Weights of a small GPT-style language model, trained from scratch on English Wikipedia.
Size: 15 layers, width 192, 9 heads of 32 (1 for keys and values), MLP 768 quick GELU, vocabulary 512, 6.49M parameters.
Architecture: LayerNorm before each block, rotary positions, attention and MLP in parallel.
Training: a variant of Adam for these matrices, 125M tokens, 3821 steps.
MLP neurons of a small language model. Each row is named by its layer, matrix (up: input weights) and neuron, and shows model dimensions 64-191. Each number is 128 + 32 x the weight over its row's rms, rounded and kept within 0 to 255.
Before each neuron's rows, "fires on" lists the tokens most often at its 100 highest values on Wikipedia text that the model never trained on.

fires on: ".", "1", "ut", "2", " ", "0"
L5.up296 [122 105 137 126  85 110  86  88 167  83 127 121 151  89  79 133 126 159 123 103 126 117 134 135 113 135  59  99  99 149  81 139 128 114 133 126 100 132 146 125 192 105 134 122 181 116 164 107 174  46 108 136 142 115 119 201 123 156 162 111  61 150 132 150 145 112 117 211 101 181 123  94 115 149 176 114 148 213 113 149 121 123  91  72 191  98 180 173 107 124 135 132 154 105  67 125  61 116 162 125 155 128  97 136 134 126 167 107 115 116  99 101 162 122 106  77 131 175 134 157 125 133 122 131 102 161 137 131]

fires on: "ed", "or", "il", "ill", "ud", "ct"
L10.up90 [144 139  49  98 138 135 166 117 128 141 133 103  83 141 152 158 109 153 103 139 115 104 147 118 162 103 103 103 126 141  53 169  68 112 152 102 136 180 195 133 213 105 114 141 136 104 125 158 161 107  96 118  59  71  93 135 102 153 145 136  93 169  57  67 119 117 125 177  95 115 136 141 125 119 129  60 132 134 132 169 100 111 166 156 131 134 174 128 149 124  70 134  96 170 168 167 100 141 118  81  80  84  52 125  93 139 101 175 141  81 108  83 145 140  76 122 131 157  80 160  89  89 122  96 149  95 157 144]

fires on: "ain", ";", "ear", "ry"
L4.up316 [162 171 121 117 142 146 105 123 166 152 104  80  36 124  99 179  95 221  89 155 139 135 191 143 112 121 118 115 161 114  94 154 137  65 106 161 155 106 177 190 175 102 131 113  83 126 135  69 112  75 168 174 133 147 129  96 142 195 167 110 100 154 116 150 112 151 123  84 145 114 136 134 183 183 183  44 187 136 116 150 154 103 167 130  86 113  92 120 134 154  74 102 128 152  98  56  68 129 147  95 126 156 163 115 117  93 140 112 136 101 136  61 124 123  89  93 169 158 110 181 129 105 117 155 177 147 158 146]

fires on: "&", "D", " on", "c", "d", "W"
L5.up546 [122 163 166 119 169 128 107 138 168 140 244  95 113 125 101 159 178 139 122 126 142 100 206 134 125 130 112 123 141 154  35 129 132 137  82 143 129 142 136 148 136 136 143 117 111 180 110 144  53 158 100 143 121 135  98 103 140 255 110 118  76 173 134 139 130 114 123 166 125 124  83 177 160 168 148 105 146  86 108 148 132 103 108 132 148 143 154 165  82 151 132 105 150 156  77 108 110 144 138 136  97 175 147 146 111 130 129  75 107 114 120 132 122 158  65 114  97 189  64 109  64 141 100 114 130  97 169 149]

fires on: "as", "s", "ad"
L10.up100 [ 98 198  98 121 131 123  78  71 125 102 176 123 151 102 124 138  99 132 155  75 108 183 114 111 143 124  69 129  98 131  85 152 202 140 149 145 145 149 131 105 217 105 158  77 150 127 154 101 149 138 134 125 112  99  82 155  66 151 142 106  35 146 151 166 148 131  63 169 150  52 156 114 121 184 128  85 103 156  90 208 179 130 135 129 133 127 148  90 138 140 157 146 154 134 126  98 136 200 137 106 120 160 125 104  93 114 127 147 114  84  90 152 119 156  92 122 123 133  73 140 141 113 142  82  45 167 168 159]

fires on: "p", "re", "ra", "el", "ric", "u"
L10.up549 [149  95  42 152 139 133 155 101 115 185 176  50  95 117 115 151 132 111 165 153 189  90 153 125 155 131  81  95  66  83  77  94 137 134 126 107 146 138 178 164 103 134 140 133  79 114 113 124 134 113 158  87 181 146 101 146  62 139 159 109 160 163 120 127 102 167 142 135 169 116 151 179  93 144 171 111 116 159 115 115 157 125 205 139 185 128 145 121 168 101 150 123 168 102 108 138  71 182 129  92 129 110  89 139 183 122 119 142 111 125 149 135 148 150  79 138 118 143 158 127 101  82 124 105  73 176  91  93]

fires on: "u", "'", "ric", "ic", "us", " c"
L4.up60 [108 140  62 137 110 141 129 127 182 112 174  78 112 107  77 177 105 169 105 173 171 105 146 127 179 196 112 114  74 110 112 137 139 132 141 128 161 100 143 122 144 164 156 148  86 145 127  98 137  90  96 151 135 135 113 123 122 172 154 122 145 162 140 175  60 114 153 169 141  70 116 137 228 158 170  99 114 170 142 165 129  80 161  97 147 137 109 154 160 117 111 150 184  92  42  37  67 159 143 119 175 181  96  96 172 106 161 139 163  86 108 105 121 144  64 122 131 174  83 133  55 147 160 121 122 160 103  74]

fires on: ",", " wh", " that", "0", "3", "1"
L6.up265 [113 136  81 111  95  93  74 107 184 137  73 146 166  96 125 126 174 166  98 131 100 158 112 169 135 155  94 209 162 140 140 143 104 144 151 112 110 168 148 148 161  92 115  94 172 115 106  95  92 128  86 125 118 136  84 147 154 172 136  57  99  99 123 145 132 104 140 166 127 152 149 222 146 132 120 110 120 195 100 101 154 118 140 146 168  70 196 154 145 141 111 162 108 134  92 118 105 102  88 196 115 127 109 109 182 148 112 107 117 148 108  34 152  92  72  80 144 135 178 136 164 136 140 112 106 139 127 110]

fires on: "ing", " that", " wh", "e", ","
L4.up360 [134 123 126 158 107 140 100  82 157 183 128 144 148 130 126 135 199 172  91 125 107 153 170 133 151 149 105 182 142 146 106 122  71 139 169  97 109 136 156 127 141 130 136 150 133 151 131  87  78 130 102 115 148 121 101 184 138 139 155 106 100 132 162 105 102 139 148 162  70 131 107 190 114 149 131 167 134 219 147 145 115 123 186 131  94 119 138 147 114 149  56 137 111  93  86 152  87  75  53  94 162 152  90 140  98 124 160 120 135 144  90  40 131 116 130 118  99 108 164 168  81  94 133 174  89 139 206 100]

fires on: "as", " with", "e", "ad", "n", "ed"
L10.up574 [152 133  94 149 161 123 109 108  40 126 135 174 104 103 131 136 122 130 134 120 108 139  99 125 112 119  90 141 121 118  51 110  97 155 122 122 129 150 127 102 179  91 136 151 101 102 151 121 143 166 133 152 160 154 138 148  83 209 144 107 129  73 164 167 123 143 103  95 129  98 122 142  99 156 126  99 146 222 113 189 206 189 133 151 144 149 152 103 110  89 154 110 107 128 135 106  56 151 140 108 122 118 142 123 111 160 118 167 103  91 133  91 167 115  68  73 144  93 132 162 113  86 116  83  26 122 176 179]

fires on: " on", "ad", "n", "s", "e", "ing"
L12.up453 [150 184 102 195  86 116  65 121 133 148 118 126 145 137 150 117  88 125 137  86 183 200 146  69 134  99  97 150 121  90 102 111 135 136 111 108 117 176  99 140 168  77 133  62 111 124 122 136 123 136  97 128 162  78  40 178 128 197 148  50 112 157 157 107  83 133 135 109  71  55  95 155 159 127  87 136 151 143  96 153 180 130 166 179  87 143 130 140 131 173 129 180 139 141 127 124 133 237 119  99 162 142 152  57 129 167 196 157 152 121  94  97 128 171 114  79 108 118 102 162 149 107 104  77 131 127 147 167]

fires on: " by", " 19", " 1", " 18", "20"
L4.up9 [123 131  92 133 124  71 111 116 156 184 104 119 113 100  98 138 140 104 101 134 139 176 138  98 115 138 187 181  97 198 132 100 136  96 187 144 115 194 135 113 116  83  77 103 129 113 149 134 112 146 100 130 162 157 157 110 119 131 119 100 100  73  84  69 162 140  88 141  94 175 105 145 141 143 106 122 121 199 108 114 128 145 130 120 137 163 211 164 130 151 122 126 126  66  87 120 132  97 114 131 130 105  74  88 116 124 137 145 115 169 162  97 120 130 100 138 162 112 139 168 127  64  95 129 118 108 206 142]

fires on: "\n", ";"
L3.up551 [148 127 140 122 104  91  58 107 139 142 140 109 154 170 125 108 188 148 135 128 106 112 122 178 131 144 133 164 104 134  72 105  93 112 175 118 155 127 142 138 176 107 133 192 148 170 141 128 107 105 146 133 145 158 114 149  82 207 139 118  21 163 128 114 126 157 133 161  91 154 119 190 176 161 119  34 192 215 109  99 143 100 142 126 160 157 152 138 111 147  55 142 116 103 104 103 123 160 143  97 155 171 122 120 174 126  93 139 110 132 148  77 173 133 139 110 160 132 148 139  83  80  96 154  93 121 154  84]

fires on: "ame", "k", "om", "ord", "ow"
L4.up416 [123  90 146  91  87  88 105  87 154 122 107 134 180 111 114 150  96 137 139 114 122 148 132 116 135 172 119  95  97 117 103 161  98 128 138 112 172 143 175 138 143  73 186 165 113  96 116 126 136 141 141 125 194 125 157 120  68 160 139 125  77 155  96  82 141 100 116 131 173  71 138 222 155 140 130 130 156 151 102 138 156 129 154 160 114  91 161 143 136 137  83 149 117  84 107 117 142 118  97 101 129 156  89  86 218  93 142 136 131 176  99  51 138 128 137  84 157 110  84 123 122  78 117 144 168 178 176 108]

fires on: "n", "ep", "d", ":", "1", " ("
L8.up752 [103 142 116 142 185 103 144 102 118 108 127 139 178  90 125 151 106 137 102 169 126 118 138 166 110  95 123 161 151 154  59  79  83 108 154 127 137 131 163 144 112  64 161 132  73  57 169 163 138 131  54 150 124 137 136 186 122 136 242 120 149 144 164  58 153 119  98 106 120  56 108 117 180 160 178 117 131 132  94 147  98 112 158 130 169 153 107 154  83 148 121 141 141 139 158 122  99 166 120 110 116 131 143 113 132  87 154 176  78 122 138 120 122 107 158 129 149  87  72 149 152  29 100 121 164 168 145 167]

fires on: "\n", "."
L4.up437 [151  81 105 112  96  58 131  82 159 153 143  99 173 132  75 120 118 132  68 129  91 154 153 202 171 134 139 144  98 151  80 110  98 107 159  56 121 186 129 142 189 134 143 153 129 127 175 168 108  56  97  66 113 136  95 115 146 150 148 101 147 236 144 116 142 154 128 212 107 135 153 181  93 139 123 148 158 120 139 125  99 105  72 103 182 129 184 160  79 154 115 113 138 165  95 170 148 120 134 119 162 148  96 159 131 128 110 172 137 138 129 152 125 107 110 154 115 159 104 108 125  51  87 124  87  84 109 107]

fires on: ".", "-", " pl", " –"
L4.up323 [146 140  90 145 108 125  87  73 170 148 107  97 104 161  88 145 112 156 119 139 108 106 170 153 135 139 125 124 110 108  74 125 151 118 131 136 188 175 128 111 153 117 151 131 136 138  91 135 125 110 151 133 119  99 101 159  67 204 123 157  99  67 119 142  58 112 120 171 151  88 126 129 133 169 133  65 194 122 100 151 127  91 144 129 145 155 119 132  97 165  91 124 158 132  77  71  69 138 205  61 139 129 113 132 125 143 142 112 143  94 119 129 115 144  67  56 190 135  82 157 115  79 110 112 111 142 179 168]

fires on: ";", "\n", " (", " in", ")"
L3.up199 [105 159  54 179 143  85 141 133 173 181 159 116 119 113 126 164 132 178 101 156 117 124 132 132 134  89 136 118 134 140 116 135  72  48 186 157 106 147 157 152 139  81 154 127  58  81 162  97  98  78 149 140 128 132 115  94 117 196 154 118  91 151  93 157  73 195 156 145 120  80 118 145 163 135 171 128  78 120 108 153 159 122 183 101 143 165 122 156 127 171 145 113 109 154 112 103 132 199 148  69 104 113 146 131  90 114 125  97 131 126 112  85 113 128  95  88 143 159  93 154  63 124  71 145 117 111 147 189]

fires on: "C", " C", "Q"
L3.up104 [153 161  87 116 122 126 136  83 175 116 123  71  82 116  72 152 110 157 122 165 110 135 211 117  84 161 134 128 128 147  73 148 137  71 144 142 113 199 165 117 123 120 119 108 205 142 168 111  93 171 103  97 115 176 126 112 115 185 118 110  96 132  46 132 131 155 159 145 113 116 114 177 192 171 115 106 182 149  42 155 205 118 161 114 155 139 148 161  69 156  91 132 182  97  92  93  57 174 149  98 146 149 116  86 152  82 129  92 136 106 127  94 131 117 132  83 106 135  93 141 101 108 108 155  94 139 170 155]

fires on: " al", "il", "ot", "ol", "is", "us"
L12.up566 [140  99  87 103 112 133 166  83 115 112 153 101 134 116  63  75 112 139  38 132 169 208 123 138 149 177 141 108 100 124 107 147 148  94 181 134 166 146 121 162 109 137 121 145 189 145 172 133 142 155  90 124  83 124 145 158  92 164 136 131  75 133 162 173 132 157 196 120  88 145 119 139 136 100 123 113 123 176 119 142 111 171 148 154 185 159 188 126  83 220  73 130 103  87  95 129  98 165 150  79 148 118  89 122 108  47 107 163 123 113 109 168  95  93 110 108 159 170 123  88 197 129  92  86  69 109 110 143]

fires on: " 2", " 0"
L3.up394 [ 96 110 114 136 104 122 148  79 170 146 118 147 110 110  91 153  97 131  74 165 101 216 111 156 163 160 126 150  60  46 138 123  49 113 191 130 163  96 138 122 114  78 148 120 124 155 158 139  97 132 163 126 143 137 160 136  92 172 145 118 147 114 145 127 123 141 106 155 134 131 163 161 139 167  78 126 186 201  89 130 200 114  94 122 191 158 169 152  70 141 137 106 174 119 102 133  86 114 107 117 121 127  75 120 201 132 118 166 156 141 133 113 131  92  85 133 145 129  78 104 129  92 110  94 159 123 200 157]

fires on: "ep", " 2", "f"
L6.up380 [ 91 185  95 134 123 112 125  83 142 157  31 183 107  84  86  80 132  41 125 132 132 172 119 102 172 139  89 131 104 109 127 136 110  94 155 130 137  75 159 152 130 103 132 133 170 112 142 158 143  87 138 118 174 162 155 171 115 142 127  59  92 116 106 148 127 146 160 167 122 128 150 188 160 101 117 124 173 185  98  97 214 125  94 151 141 135 120 155 157 121  82 136 146 115 135 117  66  93  78 161 122  94 103  93 167 143 201 125 194  86 130  72 128 115 114 107 173  98 121 152 166 164  88 106 129  76 178 132]

fires on: ",", "1", " 201", "0", " 1"
L5.up308 [118 121 103 133 108  95 147  56 185 162 126 151 158  83 146 102 132 132  71  85 124 160 107 149  99 158 117 182  93 162 124 163 104 101 145 136 104 167 169 131 111  83 105 122 186 135 175 113  44 192  88 146 151 130  81 164 166 136 133 122 102 108 110 158 165 159 140 140 182 157 120 133 142 118  92 133  80 155  66 165 129 155 132 130 153 135 149  94 119 135 109 166 146  75 107 133  80  87  91 133 124 108 139 119 129 112 163 143 117 150 127  78 114  58 132 149 174 147 143 142 146 129  80 212 134 172 176  77]

fires on: "or", "ed", "im", "il", "ul", "ar"
L8.up151 [ 85 159  97 119  79  55 116 135 133 164  89  79  92 123 119 115 121 109 127 180 206 145 190 102 127 125  99  89 137 143  82 138  67 125 163 157 178 104 192 126 155 113 122  85  82 102  62 138 154 145  95 162 117 128  85 116 113 156 138 108 130 176  97 139 124 127 152 125  55 126 130 174 141 127 119 114 154 146 152 148 112 108 164 165 144 135 195 125 147 180  78 107 118 115 177  58  57 173 104  63 152 147 111 130 152 137 106 166 120  99 105 131 164 149  69 161 151 177 109 162  60  63  76 136 140  99 149 152]

fires on: "s", "n", "i", "f", "D"
L6.up518 [125 111 117 121  99 197 102  85 156 106 182 119 128 142 105  99  96 106 159 137 125 156 160 116 175 183 139 131 127  99 101 148 151 162 115 119  62 180 114 150 142 184 154 110 138 117  88  49 113  91 121  81 181 157 151 115 194 168 159 106 119  73  92 177  98 102  97 143  96  84 114  96  98 169 154  58 105 138 142 146 151 148 101 133  79 118 156 171 128 147 105 172 157 142  25  73  61 145 196 173 206  95 160 103 126  78 123 112 118 129 133 119 123 131 165  83 199 130 149 164 131 108  89 123  88 169 135 112]

fires on: "\n", ";", " \""
L3.up463 [129 201  92 164 110 116  49  91  98 182 111 113 136 136 101 145 169 155 123 117  98 153 164 168 138 104 105 146 100  91 136 141  89 104 156 145 127 163 126 154 143 119 107 147 117 123 123 127 116  87 130 138 148 161 174  90  93 185 107 124  81 133 135 149  73 173 134 138 117 136 120 198 188 162 109  12 156 147 108 112 150  80 168  69 130 115 135 150 119 143 108  77  91 145 105  67 120 144 243  99 152 144 152 120 153 118 122 112 187 124 145  62 112 106  94  97 154 161 138 167  71 105  56 186  98 100 131 156]

fires on: " d", "e", "c", "d", " pro", "6"
L9.up399 [127  84 119 171 160  75  64 103 166 127 184 106 152  95 153 185 161 133 125 158 142 120 180 158 184 225 145 132 133 190 118 149 130 142 165 136 124 106 136  94 118  86 118 178 206 176 161 107 123 137 114 147 117 103  65 178 127 123 149 144 111 142 101 104 114 133 144 185  96 127 156  83 110 144  86 102 139 122 117 135 120  69 129 111 147 157 167 174  99 176 148 143  97 123  77 152 123  95 110 162 102 151 110 134 133 106 142  91 133 108  53  89 137 115  65 101 144 151   0 102 114 135  98 128 115 131 125 145]

fires on: "st", "ing", " 18", " 19", "f"
L4.up192 [108 116 152 188 110 108 130 104 128 138  76 163 120  82 147 207 104 108 144 139 180 149 120 126  82 159 125 107  77 194 137  98  54  91 137 118 140 129 137 161  91  74  65 121 145 172 178 126 138 162  78 135 123 105 129 145 108 121 147 124  71 109  70  81 133 164  95 153 113 143 152 165 169 107 114 133 176 162 128 105 184 164 196 127 159 184 128 150 148 181 129 106 117 116 130 152 120 117  88 143 118 114 123  96 105  94 177 136 127 128 140  93 104  46 146 127 125  80  64 125 151  73  99 173 100  88 130 142]

fires on: "n", "d", "st", "en", "r", "ed"
L12.up677 [141 170  87 198 109 177 119  62 147 128 122 141 108 133 145 163 125  94 123 104 114 159 109 144 126 124 150 104  83  91  83 137 124 134 174 119 113 128 198 151 112 117 141 171  88 151 120 114 115 151 175 134 104 106  73 106 152 152 209 175  84 177 150 109 140 119 121 137 131  91  92 158 165 145 185 101 143 121 121 132 126 156 176 150 218 165  71 138 109 114  98 168 115 133 167 100 107 188 138  77 105 104 127 127 127 110 148 129  81  72 144 112  86 103 117 105 149 165 103 138 104 100  93 122 120 157 147 222]

fires on: "c", "ad", "ir", "ac"
L10.up128 [ 78 134  81 110  99 174 120 140 179 143 190  50 119  97 123 135 100  66 105 208 188 134 134 146 142 165 186 162 134  98 120 123 150  17 128 134 165 144 181  74 129 178 129  94 170 141 127 171 144  64 105 134 104 124 120 130 124 149 115 161 114 111 134 132 128 131 189 118 106 127 197 123 162 100 111  74 101 130  72 132 172  41 177 137 143 157 110 166 139 115 130  90 188 121 147 163 111 117 134 104 128 152 120 108 182 102 119 105 193 124 147 135 113  85 147 156 140 104 132  95 113 100  87 136 121 124 189 116]

fires on: ")", ".", " 3", ";"
L3.up341 [120 132  90 110  87  85 110 106 168 151 108 114 123 145 118 146 143 120 129 120 144 134 164 152 112 120  92 146 122 106 153 148 131  64 181 135 174 160 135 143 146  76 130 140 147 133  81  90  84  96 113 135 171 124  86 115  96 185 127 127 109 138 120 163 125 144 169 182 144  81  90 171 145 202 102  94 174 161 101 120 128 123  94 104 180 112  96 170  82 146 149 106 111 111  97 102 104 151 151  94 145  99 127 139 144 142  93 141 172 112 111  92 129 147 120 110 189 164  84 151 112 126  83 169  57 116 193 123]

fires on: "il", "ol", "/", "in"
L12.up334 [148 109  57 135  82 100 155  82 166 113 223  30 103 108  79 119  86 133 106 137 147 135 106 169 106 128 196 137 145 134 110 118 133 111 158 128 137 151 207 131 130 148  94 139  63 108 186 126 120  95 124 185  86  95 133 169  94 146 136 144 124 157 153 169  72 180 177 150 108  96 125  98 131 134 138  96 132 138 112 122 108 163 192 161 129 149 146 119 121 209 117 160 156  99 139  93 112 146 140 143 157 141 146  90 106 136 116 122 139 138 145 133 135 120 140 151 137 142 121 123 155 144 127 118 115 109 101  99]

fires on: "n", "at", "d", "an"
L10.up22 [153 171 123 129 109 197  85 123 112 132 185  89  96 110 159 143  97 135 107 164 173 150 151 165  84 113 138 114  96 101  82 164  39  86 113 161 102 126 146 156 141  44 140 149 105 174 112 117  90 138 186 182 157 144 121 113 156 119 168 119  71 173 107 113 155 146 146  61 138  53 115 116  99 145 138 110 139 134 127  96 129 154 104 134 138 139 172 220 124 140 119  95 154 122 156 167  81 139  98  93 104 146 118 104 109 143 112 122  98  76 134 161 136 160 111  40 108 184 122 134 102 118 115 157 118 160 150 180]

fires on: "e", "ac", "n", "c", "a"
L10.up317 [146 161 115 123 150 179 113 146 160 155 133 109 140 148 156 121 139  92 106 198 128  98 103 125 154 146 124 101 137 111 123 117  82 116 150 102 131 151 105 122 152 127 153  95 116 117 125 134 133  53 110 133 125 125  48 140 164  91 147 118 113 122 117 201  90 129 148 116  84 170 147 137  84 130 123 167 113  84 180 165 188  79 144 120 136 149 124 116 147  86 111 206 157 150 151 177  62 116  86 126 173 169 147 141 151 117 109 141 174 158 129 128 108 134 123 141 104  81  89  94 104 126  35 112 120 142 137 162]

fires on: ",", " –", ";"
L6.up629 [124 201 133 170  98 208  90  92 200 150  72  67  86 153  99 104 175 144  87 142 140 134 139 132 123 138  86 170  88  98  72 189  65 123  66 111 125 167 128 130 129 107 143 124 125 162 138 122  99 131 117 146 143 133 147 124 141 194 150 124 116 133 117  94 111 154 149 144 117  86  99 156 128 143 153  64 130 195 136  71 178 130 120 156 110 130 139  91  83 177  48 138 167 123 102 109 133 165 123  15 129 157 111 105 162 154 119 140 118 115 138 106 141 130  78 105 123 150 140 174 105 152  84 103  80 173 146 173]

fires on: " and", "-", ".", " (", ","
L5.up233 [110 171 102 195 108 140 112 128 209 145 146 108 149 122 127 167 127 142  54 159 115 129 106  93 136 106 142 173 139 131 125 118  99 121 150 137 115 175 117 104 159 125 205 134 152 124 149 132 119 104  74 139 154 134  56 145 125 161 139 141 121 128 132 100 130 141 200 112 151 107 153 120 134 119 155  57  62 199 119 111 151  80 119 213 122 142 121 106 128 142 108 101 149 154  82 108  54 175 144  37 176 123 101  70 140  99  78 173  84 126 160 109 123 149 122 134 112 141 151 122 100  81  80 149 117 228 150 142]

fires on: "le", "d", "e", " D", "D", " O"
L9.up7 [136 127 169 131 175  96 109 107 200 121 194  97 105 113 124 140 149 160 110 159 113 119 183 164 138 205 130  85 132 154 123 144 122 125 179 118 134 112 153 101 167  75 128  82 161 194 139 139 140  94  87 113 119 123  78 179 131 179 113  89  53 145 130 176 115 121 138 141  72 138 132 201 128 169 114 116 159 142  96 136 147  78 136 110 126 169 191 167 112 161 151 119 139 162 135  93 118  86 116  40  80 133 129 188 148 117 167 115 179 127 113 111 117 121  86  92 161 150  75 107  89 110  75 104  67 124 188 128]

fires on: ".", ",", " –", ")", ":"
L6.up528 [140 177  84 142 101 137 125  44 180 143 111 111 136 181 112 139 108  70  39 142  93 141 176 118 144 133 112 104 116  94  58 151 114  92 140 136 144 153 163 132 168 102 184 120 156 102 121 120 135 108 115 107 105 156  76 176 118 191 136 123 107  77  99  85 118 127 239 137 123 119 167 118 118 195 112 103 142 190 174 122 135 107 107 142 140 110 135 119 124 197  95 136 189 139 111 117  89 173 136  41 150  92  96 146 124  79 139 114 121 147 112 129 135 153  77  68 146 170 144 158  97 144  70 135 131 158 190 168]

fires on: ")", "\"", " (", " \""
L3.up454 [113 205  74 136 126 143 131  94 166 137 193 109  82 129  58 174 157 159 109 112  99 113 159  98 136 194 108 129  99  90 116 121 103  85 154 110 174 136 134 128 183 123 114 121 147 124  97 114 142  95 103 119 103 149 156 110  86 178 158 121  85 158 139 136 109 148 159 171 141 137  77 162 192 177 126  67 140 121  97 137 145 111 135  98  85 124 136 177  92 141 160 147 127 129 107  80 160 190 196 122 152 146 142 183 149 120  90 129 116 133 109 128 139 121  81 104 196 202 105 165 114 145  41 152 102 154 143 143]

fires on: "d", "ent", "and", "st", " C"
L9.up753 [166 151  77 143 164  98 128  75 108 115 197 109 110 128 169 129 100 142 132 124  95 106 118 101 134 179 106 138 111 165  78 149 130 106 140 107 112 102 156 105 151  90 186 159 113 124 134 134 182 169 143 174  92 124  58 158 104 174 179  85  79 129  70  99  99  61 146 147 121 107 129 153 159 177 149 133 168 113 133 128 132  92 127 140 255 140 140 117 115 154  96 180 155 133 154 107 110 185 119 146 102 148 158  55 162 152 139 148 105 100 158 128 125 129 127  65 144 157  65 105 120  76 160 137 128 171 189  96]

fires on: " p", " in", " l", " n", " wh"
L4.up220 [134 142  84 121  56  72  80  78 165 113 190  56 113  99 135 129 110 153  92 176 161 108 171 138 140 161 147 142  81  88 113 147 106 118 159 160 161 130 160 135 178 109 141  93 128 137 153 137 139 105 122 131 151  95 112 176 123 169 130 157  78 115 155 143  98 127 157 156 100 131 179 139 114 207 108 140 123 210 118 143 191  90 159 158 180 140 149 141 115 170  83 142 146 128  57 154  97 146 136  81 156 129  77 122 153  95 129  91 149 152 152  65 163 119  88  81 150 161  63 119  91 113  77 100 121 154 176 150]

fires on: " n", ":", " p", " wh", " e", "]"
L4.up447 [133 102 122 107 117  96 105  38 194 109 138 134 118  96 134 194 145 134  97 135  92 153 207 119 112 161 128 125 109 103 133 169 131 149 144 185 143 131 203 130 131 126 153  97 163 116 179 120  81  79 123 128 128 138  79 163 114 163 135 107 110 144 140 152  89 109 183 169 100  81 118 171 162 176 130  66  79 189  82 140 163 148 140 149 132 136 158 148 158 139  98 162 139 117  81 134  81 128 114 119 155  80 112 134 122 104 162  99 141 109 138  22 197 104 108  88 170 130 131 135  84 156 112 140 126 138 231 127]

fires on: " Un", "C", "-", " C"
L3.up749 [119 132  70 120 109  99 106  94 189 160  98  65 135 132 112 114 154 135 154 142 133 145 163 150 148 156 153 132 102  79  81 133 134  78 148 128 158 109 118 101 100 165 102 155 145 163 108 109 100 180  71 103 122 134 158 129 103 164 126 107  89 175 144  99 117 168 142 124  97  84 100 199 159 142 102 124 215 113  73 144 178 133 135  94 152 105 176 133  93 107  72 134 171 102 129  90 125  96  88  87  91 183 119  48 139  99 136 149 179 148 185  55 112 174 144  99 152 126  96 115  58 108 167 105 156 227 112  94]

fires on: "il", " and", "ol"
L10.up103 [108  84 143 105 104 129 138 102 156 111 178 159 142  80 125 117  84 138  81 119 147 163 113 169  73 110 120 158 100 132 142 154 148 111 178 114 143 137 150 216 112 108 122 146 194 116 163 138 127 149  70 171 108 113 135 169 107 127 182 128 117 104 159 104 120 136 155 107 102  47 103 159 181 110 122 135 138 160  86 187 152 130 124 107 121 133 176  84  66 114  56 158 113 135  88  93 156 134 133 128  93 143  55 200 100 108 132 139 117  70 108 109 128 119  78 123 128 153  82 146 152  94 142 139  85 196  81 138]

fires on: " de", ";", ":", ",", "-", " e"
L3.up267 [180 191 130 117 140 127  89  76 187 121 142 129 110 169  98 209  94 136  88 161  80 131 177 126 137 165  96  94  52  88 102 127  81 109 154 130 149 111 123 128 142  67 135  94 158 202 146 135 111  99  93 116 167 110  77 148 117 203 150 101  76 197 127 186 118 114 171 186 101 120 118 142 137 192 140  69 141 176 124 103 131 125 139  86 138 158 130 127 142 163 117 120 152  79  89 122 104 156 131 120  97  96 103 168 114 117 159 130 122 117 146 130 157 160  70 111 182 136  79 145  95  82  87  95 134 127 169 118]

fires on: " ex", "o", " l", " p"
L4.up262 [113 131  59 103 121 124 125 111 158 109 155 118  71  75 105 104 117 115 111 192 166 147 160 150 130 104 177  88 115  70  95 141  89 164 130 132 129 144 176 108 153  93 118 118  83 140 132 117 158 175 170 135 147 175 111 202 103 157 110 129 110 155  89 149 116  80 137 156 137 109 125 135 132 156 128 126 148 188 140 137 202  82 205 184 150 126 184 132 147  99 124 102 115  49 101 150 120 151 131  94 141 100 110 118 131 100 186 124 191 117 133  57 145 110  72 103 188 159 117 106  58 140  91 126 144 102 169 105]

fires on: "."
L3.up339 [146 101 104 104  88 119  82  88 168  96 120  94 143 117  29 132 109  70  71 123 129 154 132 175 147 157  73  92 131 152 104 138 121 114 174 114 172 155 138 119 172 150 155 138 155 136 130 146 142  95  51  47  98  82 102 130 144 156 170  90  82 161 125 135 120 131 137 193 137 153 139 152 142 131 125 102 164 152 111 148 129  99  93 131 154  68 140 157 104 140 144 107 141 153  85 129 129 112 134 146 166 115 121 117 173 155 163 104 102 150 124 143 119  69 129 111 153 133  58 174 143 128 113 150 122 125 149  96]